Weights of a small transformer language model: MLP 1536 ReLU, 4891 steps.
MLP neurons of a small language model. Each row is named by its layer, matrix (up: input weights) and neuron, and shows model dimensions 128-255. Each number is 128 + 32 x the weight over its row's rms, rounded and kept within 0 to 255.
A block is one neuron, or neurons of one layer that tend to fire together. Before each block is what it responds to, as a language model described it from the Wikipedia text at the highest values.

Responds to: Line breaks and separators ending entries in infobox or table lists, just before the next field such as "- Language:", "- Spouse:", "| End |", plus list commas and colons.
L4.up19 [117 157 135 158 149 118 145 138 146 186  56 128  77  72 145 136 123 135 165 150 115 110 137 144 145 145 114 103 142 100  98  98 236  98  82 162 137  72 113  86  91 141 183 109 122 157 164  97  96  84 182 196 177 157 125 134  90 135 122 141 105 122 103 131  95 140 163 177 153 119 128 101  95 107 153 105 158 105  50 125 129 113 125 125  96 149 149 146 115 102 154  87  59 123 163  87 144 148 101  94 120 107  95 113  97  85 100  79 173 146 149  69 121 165  89 122  90 105  79 119 142 126  92 168 103 120  52 140]
L4.up161 [ 96 143  99  93 106 131  93 113 115 117  76 117 122 160 152 152 126 121 107  85  85 145 143 176 151 135 133 129 164 130 131  96  89 134 150 189  93 149 121 114 180 198 120 116  76 120 141  93 160 123 113 151  93  87 152 109 107 160 125 156 155  96  81 168 124 119  68 134 159 138  82  97 141 134 103 195 146 101 119 101 131 140 137 135 106 104 199 147 113 161 156 171 148 106 203  95  90 122 138 131 118 154  99 123  86 139 116 125 129 133 126 119 113 103  91 127 118 131 116 108 112  86 115  82 114 123 116 125]
L4.up330 [ 97  92 175 108  96  60 168 130 139  94  84 120 103 128 152 175 125  72  94  99 157 106 144 111 148 124  92 136 119 124 116  60 171 160 130 165 138  86  83 140  87 143  96 148 112 144 124 131 133 119 170 121 158 164 155 173 135 147  78 187 110 173 132 107 116 101  77 119 200 127  68 146  82 134 117 174 155 135  62 112  93 109 141 112 126 127 158 124 102 151 181 108 124 159 191 115 165 139  80 123 124 129  81  57  78 127 122 130 143 134 116 104 132 118 141  86  98 152 116 113 143  98  41 122 123 128  93 162]
L4.up477 [ 79 119 122  93 171 131 140 161 129 131  85  84  80 128 123 121 171 137 136  63 133  72 151 175 141 139 107 168 125 132  98  98 160 106  98 136  78 153 119 146  61  82 153 145 152  91 194 173 129 142 153 138 122 220 113 190  92 131  94 137 132 101 150 157 156 142  98 136 154 105 169 169 147 105  93  92  94 106 149 109  95  83 129 130 124 143 106 106  42 129 150  82 163 168 102  95 125  69 117 148 147 147  68 100  46 134 163 146 109 100 130 105 114 125 121 157 108 186  82 130 117 122 137  97 119 130  94 120]
L4.up747 [118  75 156  77 118  85  78 123 126 128 171 127 163 169  49 114  39 120 113 111 130 139 162 116 143 157 127 199 140 110 120 125 161 161 172 124 200 135 158 154 118 109 140 155  95 130 123 142 113 131  97  69 113 169 134 156 143 165 127 155 141  92 192  83 159 117  99 114 141  81 140 152 133 135 116 211 166 136 107 110 144  95 150  75 107  34 146 156 135 169 214 182 143 159 125  79 119 166 102  95 154 135  77  84 108 133 122 128 163 108 125 116 159 124 141 120 112 149 129 122  83 111  99 138 117 103 194 169]
L4.up790 [104 172 166 178 164 150 197  72  94 183  52  81  78 152 151 123 145  99  63 127 148  67 144  92  90 120 151 133 124  74 115  80 221 186 103 150 115  82  64 118 129 143 110 156 109 117 164 134 203 100 160 105 115 133  96 137 167 121 124 195 126 121 155 146  99 146 125 144 188 149 119 150 175 138 162 131 153 136 101  98  95 157  95 128 103 108 157 163 110 197 145  64  88 128 135 114 141  94 118 111 104  92 111 101  58 122 115 102 109 150  75 158 165 126 101  72  88 101 156 141 159 110  80 172 147  84 134 128]
L4.up1006 [125 104 154  54  66 113 187 122 134 159  34 114 151 141 118 147 153 122 104  99 152  85 161 152 132  87 157  95 164 107 118  78 190 147 166 112 114 102 113 130 132 128 140 132  93 165 124 151  59 151 178 124 138 218 154 171 117 157 109 185 105 161 148 164 124 125 135  92 133 138 140 110 104 148  90 201 111 125 130 109 180 133 132 112 115  52 148 125 119 118 136 131 144 157 164 128 154 165  77 111 147 143 108  83  72 130  77 122 113 155 125 141  97 112 154  77 107 155 109 125 132 119  57 116 143  98 139 155]
L4.up1215 [130 102 142 115  98 170  75 161 122 159  83  67 136 124 199 155 141  94 145 107  94 120 147 157 178  90 106 125 154  61 135  87 176 107 109 223 161 100 109 117 136 144 136 163 133 186  84 226  88 102 152 152  89 154 132 129 120 167  70 118 146 161  99  87 112 147 219 128 167 205 116 145 113 110 140 169 114 128 141 130 153 128 163 143 122 135 115  98 141 146 209 129 141 106 126 143 119 177  73 113 127 171 148 135 118 148 135  96 167 117  67 171 141  99 125 153  90 142  70 102 138  92 112 116 108 110 181 184]

Responds to: Line breaks closing a list, table row or infobox block, just before a new heading or article, e.g. after stats links or table rows.
L5.up322 [ 90  98 152 112  99 164 159 114 167 146  57 138 154 142 116 172 126  74 148  96 108  85 194 155 172 160 134 100 117 163 100 125 170 148 118 113 162 175  77 134 117 141 136 104 103 134 156 138 152 154  82 137 113 163 153 140 116 109 154 153  98 125 173  93  94 156 116  97 173  38 125 149 142 112 120 139 111 133 147  96 151 131 124  92 108 108 126 127 113 129 175  95 101 143 115 143 155 166 132 119 121 145 103 190 147  92 157 131 185 140 106  90 123 110 154  98  88 153 110 124 134 107 125  82 114 115 192 160]

Responds to: Paragraph breaks ending infobox lists right before a new "= Title =" article, plus table-row pipes and first tokens after section headings.
L2.up130 [ 79 137 142 107 130  58 123 174 120 169 104  99  95  57 164 129 146 173 142  96 157 129 184 163 126 117 145 112 125 123  94  84 125 167 134  93 179 158 142 107 121  73  99 144 107 157 163 139 129  77 128 149 146 172 124 173 132 115 129 130 159 127 160 126  84 122 119 122 167 117  97 153 115  94 163 225 156 121 128 133 106  90 119 147 120 164 128  90 119 177 155 146 103 158 119  71 160 138 154 108 128 137 159 179 148 144 109 156  99 108 146 140 134 102  96 130  94 194  99 143 137 145 116  77 149 139 165 165]
L2.up220 [ 96 114 137 114  93 116 127 189 173 150  90 125 144  87 110 147 108 141  85 150 182 105 132 157  88 112 140 186 128 136 146 157  97 125  76 186 120  89 115 135 129 136 100 142 146 177 142 147  92 135 158 129 117 168  82 148 154 116 177 140 111 164 140  92  72  93 155  97 179 148  99 130  45 111 127 122 124 152 137  59 122  86  90 151 118 154 107 147 118 157 144 151 140 104 171 104 159 110 161 111 115 135  73  85  95 127  89 128 163 178 148 157 160 177 110  73 156 127 128 134 105 120 119 105 153 155 171 153]
L2.up413 [126 119 171  90  70 100 221 121 137  95  98 134 131  74 120 118 150 100 183 126 138  95 176 115 114 132 156 168  93 176 115 113 150 163 161 191 125 119 133 106 125 106 115  59 159 130 179 165 122 117 112  92 101 136  77 129 206 103 146 156 143 104 157 149 125 135 121 133 160 105 124 160 106 135 154 124 137  54 159 113 140  89 136  99 132 148 161 121 136  59 132  92  96 161  75  90 117 131 132  98 141 137  86  43  95 125 204 145 198 123 127 165 126 104  78 126 128 161 126  96 127 139 156 130 114  70 171 144]
L2.up422 [ 85 155 127 114  79 107 131 155 171 177  63 170 135 134 133  98 100 105  89 148 159 116 170 140 108 132 115 168 154 163 134  87 102 191  96 123 170  91 128 153 134 149 129 109 122 187 151 138 138 112 135 136 157 195  26 102 201  93 155 168 144 115 170 155 168 101 178 130 146 181  93 132  86 137 106 177 156  91 114 118  94  99 119 108 134 134 111 110 140 161 151  96 116 123 156 182 131 107  98  91 122 114  52 115 110 111 168 170 103 110 114 208 130 146  79  95 132 100 120 104 114 163 111 118 138 111 173  95]
L2.up445 [ 89 127 205 119 103 111 148  95 165 157  76 150 134 109 132 104 133 123 111 105 136 164 190 152 133 124 113 165  89 107 134  84 148 101  82 157 154 124  83 204 180 173 161 167 141  98 148 107 134 143 176 127  84 191  82 129 200 113 144 162 107 106 156 123 122  74  64 154 211 180 107 156  91 114 155 178 159 102 133 142 134 132 149  94  84 117 103 104 136 117 113 133 131 127 160 140 114 127 136 100 124 107   4 109 118 139 149 130 166 106 123 112 142  82 109 108 132 103 149 110  84 138 151 131 169 106 177 100]
L2.up498 [ 86 147 169 172 157  98 108 130 147 138  70 128  71 120  86  71 101 143 139 124 119 117 176 168 119  84 105 132 120 169 164 109 166 147 124 159 177 137 113 115 148 152 148 139 161 180 166  72 126  87 174  90 103 137 104 133 157 115 153 167 149 135 192 165 108 113 110 162 190 108 148 138 125  78  89 160 112 134 112  92  97  56  99 121 124 125 108  87 144 161 149 144 106 128  83 130 134 166 114 104 159  99  67 104 145 159 104 147 154 184 198 134  77 152 157 135 126 147  92 114  49 190  78 149 116 121 146 153]
L2.up888 [ 95 153 165 142  84 100 109 113 100 124 100 145 134  94  94  48 136  97  70 102 164 166 166 128 116 108 120  94 146 191 124 108 133 128 101 117 140 107 113 157 156 137 127 108  91 129 153 124 181 166 162 113 130  98 167 157 201 140 152 144 145 173 140 102  87 104  67 149 141 101 111 143  63 110 156 137 141 131  99  88  99  99 173 101 125 138 146 141 135 164 119 154 130  81 131  87 133 107 178  80 102 138  58  83 120  45 115  88 134 185 139 110 146  81 103  57  95 133 112 135 102 148 167 147 152 148 175 155]
L2.up988 [125 172 210 126  94 109 147 177 156 161 102 153  90 135  60  83 118  85  90 159 158  97 152 190 155  82  75 134 128 129 137 156 189 133 106 101 130 149 121 103  97 119  98  86 155 191 185 106 142 168 154 115 101 119 138 168 177 128 171 148 105 163 106 142 159  91  98 103 188  85 185 109 186 103 101 148 120 127 151  79 149 154 135 104 103 125 119  91 184 105 121 126 100  87 164 100  93  65 112 123 124 102 134 115 157  26 156 137  88 123 144 116 115 131 110  92  83 137 150 119 125 156 122  91 150 119 139 155]

Responds to: Word pieces inside multi-word names after a year or "the", mostly sports competitions: U(23), Summer (Paralympics), Men's, World (Series), UK (Albums Chart).
L5.up78 [126 112 141 110 141 108 144 214 137  85  73 105 101 156  55 138 179 132 173  80 142 133 142  92 127 104 110 145  58 122 125 155 169 102 125 116 132 126 158 175 105 191 160 131 200 172 208 177 120 140 144 132 106 128  87  75 112 115 115 114 101 128 209 115 154  84 186  84 155  82 137  79 152 109  88 132 127 121  90  88 113 139 125 149 129 147 114 110 153  77 102 134 154  70 149 156  97  18 134 132  79  93 129 129 172 172 136 107 155 130 102 143 208 138 107 100 156 123 136 132 110 128 156 182  78 134 150  92]

Responds to: Words in sports results tables and headings, chiefly the Team column after Pos, plus Men's, Goals, Cup and competition or event names.
L2.up27 [123 212 103 134 171 212 133 191 159 144 125  89 159  80 101  94 140 129 117 143 103 108 106 129 144 116 100 114 111 122 139 157 106  91 141 165 181 108 103 187 113 157 130 136 194  99 201  89 112 104 173 117 124 147  62 125 218 120  96 145 119 122 135 155  98  75 110  92 211 130 114 146 115  85 122  89 138 121 165 110  81 110 126 156  99 184 106 140 111 191 119 100 135 115 122 162 117 153 148 170  92 122  32 163  69 129 172 126 188 136 139  87 133 126 112 143 148 135 142 147  72 153 123 192 163 185 155  90]
L2.up31 [147 174  96 128  19 164 168 201 161 142 133 156 141 114 131  50 101 153 134 180 105 114 129 167  90 119 113 127 146  91 112 108 201  90 148  68 158 116 128 106 221 115 150 124 164 141 123 135 115 122 171 110 157  87 113  77 173  44 149 117 118 178 114 117 107  82 104 135 185 214 158  90 131 105  57 119 130 114  96 103  97 138 160  94 111 131 128  98 134 210 151 103 159 138 112 137 166 148 100  91 126  77  91 117 114 160 166  67 168 190 111 106 101 152 142 120 112 126 131 130 120 162 147 142 125 152 187  82]
L2.up65 [128 126 151 146  84 125 141 172 153 144 136 141  90  74  15 154 130 154  92 100 126 132  84 128 117 112 154  87 101  89  94 194  96 105 136  44 175  98 107 136 157 158  86 119 229 117 162  97  96 152 191 117 131 146 119  62 207  66 134 127  32 142 141 113  81 121 107 144 198 164 132 143 135 110  69 161 139 119 112 101 213 157 155 156  98 151 141  44 165 133 154 212 150 115 125 126 108  72 156 121  81 112 116 131 136 127 111 163 211 145 139 137 173 132 101  70 116 179 101 146 113 142 152 121 145 144 144 110]
L2.up354 [117 133 182 115 163 107 143 165 158 154 131 107  50 121 123 134 110 159 103  98 142 140 115 168 109  92  90  55 105  86 114  93 148  85 172 105 187 114 143 114 109 140 148  98 156  82 123 154 128 107 179 143 100 104 151 130 181 173 168 159  98 138 130 190  95  29 124 114 191 102 127 122 135  87  90  88  99  97 125  96 147 141 108 124  91 137  97  52 140 135 123 146 119  69  83 174 145  95 114  98  73 152 109  48 180 166 159 114 124  97 153 100 124  99 107 121 159 165 103 139 112 109 199  91 159  95 148  94]
L2.up355 [143  98 230  81 161 127 161 120 131  94 119  93 161  95  29 130 123  84 110 131 111 116  75  77 115 167 146  73  88 132 121 128 108 122 151 132 154 118 175 107 155 165 143 167 184 127 191  75 139  98 153 101 120 157 108 110 125  97 134 139  58  93 157  82  97  94 182 164 117  80 130 150 125  89 167 113 142  88  93 176 131 141 149  87 109  74 117 124 159 120 135 107 130 131  81 124 117 137 167 176  90  48 106 152 120  91 126 157 101 106 104  97 187 174 106 139 111  80 120 139 125 144 142 164 173 124 108  96]
L2.up846 [146  91 135 155 136 138 154 108 146 171 122  73 136  83 139 104 148 120 120 186 126  94  48  83 162 130  75 108 119  87 143 144 101  98 164 134 112 119  39 150 153 115 138 122 160 143 131 134 173  98 217 118 151 172 109  95 115  94 107  82 123 145 144 153 136 112 153 114 190 145 142 141  86 145  87 121 128 110 127 134 106 103 132 103 126  70  97 134 108 118 126  82 105 104 102 106 147  97 153 137 102 133  76 191  75 105 207 138 184 176 118  76  94 156 164 136  83 159  40  95  87 136 102 130 125 171 125 188]
L2.up945 [113 110 125 123 154  94 151 189 124 121 157 135 103 128 131 117 168 116 153  91 173 152 183 137 101 136 147  67 124 123 116 121 182 129 168  69 134 111 158 141 181 182 135 153 172  53 152 148 107 174 166 101 103  66  21 132 163 114  63 103 138 112 121 158  97 153  72  86 147 119 176  78 126  90 135 124 107 141  76 135 116 127 110 132  90 106 125 120  70 149  87 106 182 115  82  93 130 131 153 187 140 106 144 130  88 190 153 136 177 131  94 104 178 125  84 147  88 135 136 178 129 151 188 199 148 157 144 103]
L2.up1342 [166 112 142 133 165 158 154 128 109 135 132 129 100  30 103  93 124  68 110 114 135 113  84 106 147  95  88  73  93 112 121 167  82 174 155 128 135 115 164 156 125 149 151  98 231  97 156 102 155 148 149 156  96 185 131  87 163 165 111  78  81 155 100 126 101  60 190 164 168 136 146 115 107 119 142 137 124  90  90  57 126 119 149 171 108 134 121 153 132 134 101 157 108 148 126 126 133 159 216 214  62 143 111 103 143  80 197 132 151 103 131 101 181 188  73  94 139 134  97 135 100 141 116 160 134  86  98 104]

Responds to: Words naming location or region, such as compass directions, County, State, Region and coordinates, often in infobox fields (e.g. western, South, County).
L2.up391 [118 149 101  95 149  93 132 103 148 103  51 133  95  51 140 135 170 186 118 137 109  72  84 146 137 115  88 142 143 116 126  97 132 118 210 202  88 155  73 187 118  97 130 104 134 102 174  86 133  89 108 119 103 185  94 113 104  94 136 133 107 128 155 200 169 107  79 164 136 131 140 126 112 139  92  97 105 126 158  67 103 105 106 165 123 132  79  21  66 139 221 110 155 150 141 147 178 141 138 121 152 138 128 126  69 170 132 191 152 131 184 195 149 125 106  75 131 193  89 137  71 122 164 143 144 104  89 156]
L2.up484 [ 95  62  66 155 133  98 162 129 162  77  83 125  79 125 150 112 125 145 142 187 130 113  91 149 119  90  90 161 121 100 137 167 113 184  84 191 144 184 138 115  92 130 104  76 108 183 146 129 140 101 150 122 164 195 156  58 153  89 147 167  93 101 173 140 168 169 156 132 183 104 135 112  85 126 114 162 144 138 157  81  86  56 109 135 113 164 128  80 118 135 174  74 153 130  96  78 116  86 103 126 182 126 133 139  71 139 104 114 187 147 163 162  97 107  78 117 131 166 149  99 127 137  79  81 119 175  46 157]
L2.up676 [ 69  92 116 140 186  90  97  84 166  15 120 167 130 100  62  91 147 105 126 163 110 149 134 138 112 116 146 109 126 189 148 211 104 155 138 141  92 144  64 118  98 110 134  34 147 107 251  84 122 151 182 110  99 150 154 154 111 141 170 111  81 143 149 160 100 112  92 171 136 120 174 112 145 106 177 109 170 147 105  85 108 107 137 109  95 121 140  89 114 126 135  92 189 134  97 134 126 182 123 106 112  91 137 127  48  77 154 168 116 135 165 158  98 147  74  87 139 111 132 159 138 137 155 185 135 186 109 160]
L2.up722 [130  49  60 135 147  60 161 137 149 163  88  96 128  79 169 172 126 123 121 153 138  93 131 164 101 117 106 124 129  85 109 159 149 161 195 115 148 103 109 131 107 144 120 124 154 129 137  47 134 134 131 145 180 184 110 161 133 134 110 133 149 113 155 208 138 114 113  83 176 108 178 144 116 119  70  74 104 123 142  81 143  71 112 150 129 216 119 126  57  94 128 111 116 151 162 150 149 159 139 135 135 150 172 143 104 192 186 127  83 165 152 137  82 101  95 189 134 177 131 116  77 153  95 130  77 141 148 189]
L2.up799 [107 125 129 150 189  98 157 153  86 117 119 118 142 134 132 162 154 127 108 152 106 117 184 129 143 134 118 141  62 145 123 170 100  94 162 105  59 131 103 139  86 148 119 110 151  78 157 113 115  96 133 109 135 125 117 146  96 135  86  95 138 184  97  96 167 110 118 147 146  81 158 134 148 124  76  75 140 123 131 127 123  31 143 127 100 181 103 125 130  73  99 112 145 155  72 125 128 131 147 153 150  78 106  93  91 162 197 119 181 140 123 187 116 100  73 111 151 151 108 149 123 169 108 144 127 139 186  87]
L2.up811 [ 30  92  85 123 190 133 155 113 132 169  88 118 147 147 139 155 136 133 102 211 133 151 122 136  98  95 183 103  81 103 131 136 116 122 123 133  66 144  30 141 164 126 139 121  88 123 160 109 136 112 133 180 148 130  62 159 110 156 115  93 110 184 177 119 148 126 109 121 131 117 161 154 119 110 129 108 124 142 141 135 131  52 117 111 148 111 105 119  57 117  97 106 166 134 138  89  86 142 156  97  85 118 113  97  58 138 135 127 121 146 162 180 120 115  60 196 144 119 116 151 152 175  85 207 127 127 169 149]
L2.up859 [ 54  90  76 135 184  82 166  47 151  94 146 165 117  67 133 150 166 160 140 154 136  66 112 138 160  79 133 126 103 160 139 134 105  91 156 138  93 131 144 143  96 132 102  88 110 146 139  98 119 175 124 143 136 123 173 133 153 124 176 104 145 174 129 108 140 132  85 167 147  76 151 177  73 163  93  73 124 102 131  44 170  77 135 146  80 155  84  93 104  83 105 137 135  96 102 159  86 135 122 155 147 103  84 133  83 181  59 133 111 172 139 176  95 120  92 107 137 178 122 112 107 118 113 146  98 123 128 225]
L2.up997 [ 45  90 139 139 165  75 106  96 139 148 130 123 100  91 121 155 175 142  99  79  92 167  61 111 186 166 169 189 150 151 128 152 132 133 205 197  89 133 130 107 118 104 112 122 117 116 142 150 157 141 122 159  93 122 110 109  52 115 131  77 137 173 172 149 137  24 131 118 148 170 149 143 170 135  94 109  77 147  96 101  84 147 132 108 119 111 126 166 117  96 119 100 108 117  99 166 135 166  85 116 145 115 133  99 140 158 139 116 198 192 157  97 141 131 160 146 156  55 145  95 100 137 118 157  84  66 151  69]

Responds to: Column-name cells in the header row of markdown tables, strongest on Pld after Pos | Team in league tables; also Party, Date, Role, Votes, and section headings like International career.
L4.up347 [133 107 180 139 101 111 223 184  63 103 105 107 127 106 164  60 195  48 117 133  52 127 104 111 200 168  93 117  65 176  78 129 158 149 111 140 119  86  79  83 125 179 176 157 150 113 151 179 130 143 176 137 102 193 163 197 161  99 103 161 122  89 112 113 150 115 209 106 167 110 176  90 179 120 130 123 120  92 124 147  96 122 146  59 183 191 113 152 107 144 143  58 167 109 101 175 106 118 167 116 180 109 111  88 141 151 153 102 102 159 144 155 121 118 140  61 117 132  85 121 108 116  97  85 117  92 129 134]
L4.up481 [ 99 127  97 154 115 145 119 129 132  90 125 165 165 144 128  40 110 183 128 153 111 103 187 136 168  98  71  90 141 117 101 106 151 130 129 122 145  96 155 120 148 143 205 111 130 156 110  92 132 131 177 139 147  91 100 131 141  89 158 170 132 104  81 206 118  60 136 145 148 190 122  82 154 128 108 113 116  98  73  77 114  65 103  78 132 137 152  71 131 217 187  66 151 164 127 131 167 116  86 111  86  59 119 127 151 139 114 129 167 165 121  70 109  96  56  93 118 130 138  95 101 121  91 140 128  79  96  87]
L4.up717 [154 136 152 120 112 112 186 114 157 110 153 105 104  68 162 106 157 127 104  67 136 146 111 129 152 127  93  92  95 110 104 108 184 133 130 125 132 157 100 152 113 168 204 131 192 159 152 161 162 156 143 174 136 140 136 141  90 111 126 141 114 117 104 178 129 105 189  77 164  73 179  96 123 125 115  76 105 119  97 141 122 115 128 101 127 185 140 141 113 151 106  82 201 127 112 147 114 147 161 138 140 126 155 140 110 168 193 120 104 101 102 155 204 105  82  73 110 121  83 156 177 120 109 172 138  75 111  75]
L4.up755 [119  96 137  94 142 145 163 146 124 176 130 200  87  97 147 162 162  96 132 142 145 167 118 208 134 135 118 118 106 104  87 104 213 189 126 167  93 125 132 162 151 164 116 122 194 121 148 110 138  90 115 110 118 140 134  68 154 100 171 130 110 159 115 143 127 115 129 141 177 146 145 119 194 111 125 112 174 141 133 118  91  90 160  79 160 145 112  95 103 120 135 113 148 114  96 201 150 171  92  77 133 109  84 130 145 160  96  99 125 145 127 118 204 163 132 100  84 105  99 111 133 104 168 118  80 161 133 114]
L4.up820 [122 175 127 138 147 209 168 111 119 110 147 168  96  71 153  95 170 102  83 133  86 155 148 126 173 161 121 121 115 187 126 123 120  87 117 207 116 159 126 115 150 201 147 110 124 133 190 186 147 115 169 101 120 196 155 112 159 118 121 142 114 144 133 122 100 167 127 100 129 101 131  78 160 136 144 106 128 107 102 178 124 100 187 115 134 120  95 111 130 127 111 112 145 130 104 151 103  77 116 116 119 101 133 144 172 173 140  70 170 145 121 145 175 116 145 101 125 114 132 152 140 113 113 176 114 130  91 160]
L4.up925 [ 75 113 181 124 146 138 118 203  70 120 161 126  99  41 100 129 106 123 147 149 102 116 125  91 137 107  63 147 145  96 127 104 207 120 132 107 155  35 168 118 123 202 176 147 182 138 126 103 100 130 194 165 114 155 102 109 116 125  92 180 115 105 108  88  60 134 115 111 125 110 136 128 131 134 107 110  99 126 110 119 139 105 168  98 125 141 109 127 124 126 139  66 100 101 104 168 157 150 105 113 145 161 113 102 177 227 164 123 124 149 130 192 157 136 131 103 137 126  89 124 100 111  82 136  88 113 101  85]
L4.up1038 [130 143 141 148 129 143 192 113 120 154 160 101 108 107 157 106 105 139 124 159 114 119  85  82 174 122 117 119 150 156  70 188 188 152 139 107 169 119  77 127 164 153 176 147 153 124 142 131 122 135 184 108 108 140 145 145 105 140 144 168  70 165 133 111  77 133 172 111  87 117 119  75 159 108 113  86 118  76  89 117 112 108 189  26 146 133 117 133 153 128 142  53 127 150 178 143 134 146  89 122 121 113 141 114 126 123 116 130 147 152  98 176 110 105 130  81 114 113 150 132 147 127 136 116  84 169 102  92]
L4.up1226 [105 143 165 131 143 158 163 142 125  93 154 114  94  95 112  68  90 171 148  99  94 153  91 138 159 110 127 127 117 146  78 141 122 127 141 120 152 124 123 107 108 166 144  88 176 173 152 149 128 173 234 140  97 172 158 131 150  95 152 198 104 128 170  94 123  87 123 131 142 163 143  84 130 123  92 130 108  97  61  84 134  80 142  64 120 140 110 175 165  92 134  61 189 158 119 128 166  92 116 119 127  88  80 186 125 153 154 119 185 128 111 160 146 174 129 122  44 135  95 119 133 119  89 103 100 124 149 100]

Responds to: Spatial prepositions and compass directions giving where something lies, e.g. "at" before a venue, "outside", "40 km to the north".
L5.up263 [100  59 129 141 155 133 156 138 138 113  71 110 107 144 112 122 143 119  91  50 106 136 161 109 163 114  90 117 180 155 121 120 164 114 178 151 133 169 138 178 134 127 100 137 135 115  85 126 174 151 105 165 172 116 139 129 140 128 102 162 153 186  86 130 110 126 109  86 140 153 173 141 154 139 141 173 106 113 158  72 109 143 163 148 102  91 147 137 129  94  93 114 120 148 136 116 155 123  98  87 162 114 149 109  89 182 108 129 189 168 145 161 105 130 143  99 148  74 157 126 139 143 144  74  99 107 108 137]

Responds to: Compass-direction words or pieces placed before a place name in geographic descriptions, such as western, north(western), southern, (northe)astern; weaker on other place-context words like in, club, district, municipal.
L4.up47 [ 87 146 100 144 145 108 161  80  87  86 134  79  49  16 120 160 165 121 139  91 125  85 168 118 183 147 136 100 130 176 122 100 117 144 218 121 113 165  97 149 101 158 146  95 149 110 144 138 150 114  80 134 117  54 117 199 103 120 113 105 168 197  58 158  96  95 164  96 146 149 176 164 120 117  73 186 118 112 168 118 121  88 195 111 123 102 181  89 136 102 125 151 134 112 106 110 105 147  80 169  99 179 128  53 115 182 105 169 166 138 112 136 139  93 137 130  89 106 144  92 133 142 116 122  74 109  96 129]
L4.up188 [ 98 123 105 144 176 126 103  91 110 101  93 130 117  81  87 130 178  90 135  97 143 111 114  99 107 138 109 140 153  99 161 140 141 168 180 168 109 145  63 154  97 127  82  38 141 118 180  71 135 213 142 131 140 104 140 164 177 123 106 180 101 195 149 143 106  89 111 120 167  48 210 102 118 167 186 117 119 121 131 149 142  82 135 121 116  87  81 144 138 123 119 114 194  94 152  88 103 134  94 156 152 158  95  39 123 129 184  99  95 204  95 191 135  69  93 131 139 116 142  97 119 119 168 188 103 112 120  88]
L4.up290 [ 93 125 148  99 157 122 122 141 103 169  50  82 122  91  77 142 148 124 101 103  97  75 166 128 173  97 126 143  78 128  71 177 104 152  94 116 138 135 124 120 124 185 137 105 112 101 137 110 147 177 101 138 112 202  82 106  97 125 156 115 153 133 137 116 142  98 157 137 132  87 184 130 169 134 176 147 123 101 128 100 126  19 102 116 127 172  91 117  92 124 121 124 127 188 176 116 139 112  90 120 139 132 157 174 128 133 126 117  62 217 106 158 121  87  48 148 143 159  89  92 109  88 102 188  68  95 170  92]
L4.up343 [129 133 132 122  78  80 182  79 133  83 147  82 107  45 124 158 109  89 109 152  71 101  88 111 142 143 150 169  59 167 110 187 146 122 160 148 116 133  98  73  87  87 104 109 163 106 153 132 116  98 117 121 105 206  75 158 143  88 132  76 120 217 134 119 168 154 225  54 140 164 155 128 148 118 183 122 136 127 111  82 101  89 170  97 128 205 172 115 154 128 130 126 131 124  59 111 137 127 112 135  92 101  97 118  92 100 115 122 149 158 148  55 149 125 153 116  76 132 151  78 140 128 103  98 150 120 106 112]
L4.up499 [113 162  61 100 145  79 135 112 115 102 131 133 167  96 118 125 141 129 128 167 137 114 145 147 118  91 159 137 157 109 108 116 132 123 179 124 108  76 161 120 122 118  86  97 111  74 103 116 127 122 183 102 182 106  91  98 124 112 185  91 126 165  67 137 123 113 119 122 133 111 144 139  91 130 152 143 119 116 121  87 100 125 157  91  70 138 111 173 121  66 142 176 158 110 163 183 107 108 104 172 110 137 174  62  56 153 130 167 140 147 110 162 164  82 114 126 154 100 156  98 174 173 170 155 127 142 108 101]
L4.up665 [106 142 132 122 166  80 127 133 119  98 120  73 107  26 163 122 153 114 162  75 132 153 173 102 130 129 150 120 127 110 104 194 163 129 210 187 151 170 137 124  96 138 122 140 108  94 136 110 165 186 144  81 108 134 132 162 132 123 153 104 127 182 117 141 147 100 138 111 156 119 182  70 132 120 208 109 100 101 100 108  79  14 161 112  97 151 141 164 155  70 136 126 137 141 166 127 125 124  72 109  96 137  92 134  79 175 102 143 159 193 138 175 131 120  79  86  76 110 163 120 137 149 132 128 100 124 118  94]
L4.up671 [110 125 132 133 137 112 129  88  78  67 111  76 188 109 119 110 141 113 131 128  73 164 112 108  85 191 115 150  95 138  82 168 145  91 168 179 113 119 102  68 114  90 158  91 172 141 110 101 168  86 135 104 110 107 111 139 161 142 137 107  92 144 163 102 142  86 194 152 153 114 195 138 107 116 134  83 114 122  75 146 189  58 164 157 141  91 191 143 139 106 139  96  83 115 141 143 110  87 106  78  69 145 175 149 129 150 173 132 158 128 134 150 130  58 108 143 144  87 162 120 138  76 180 124  88 160 140 131]
L4.up1196 [119  88 115 109 139 133 168  90 108 152 143  97 118 128 153 154  94 126  98 101 113 132 148  72 123 177 151 154  95 176 111 162 146 158 154 151  69 115 137 129  65 140 117  92 145 129 159 123 114 107 101  92  78 139 161 174 122 134 128 122 153 174 123 118 190 144 104 117 162  66 202  93 112 159 159  79 119 148  96  84 149  51  97  87 138 117 131  68 134 147 148  90 101 159  61 157 149 140 170 113  93 107 150 106 127 184 110 130 132 174 166 140 151 109  91 146 108 195 111 124 123 160 101 193  64 134 114 106]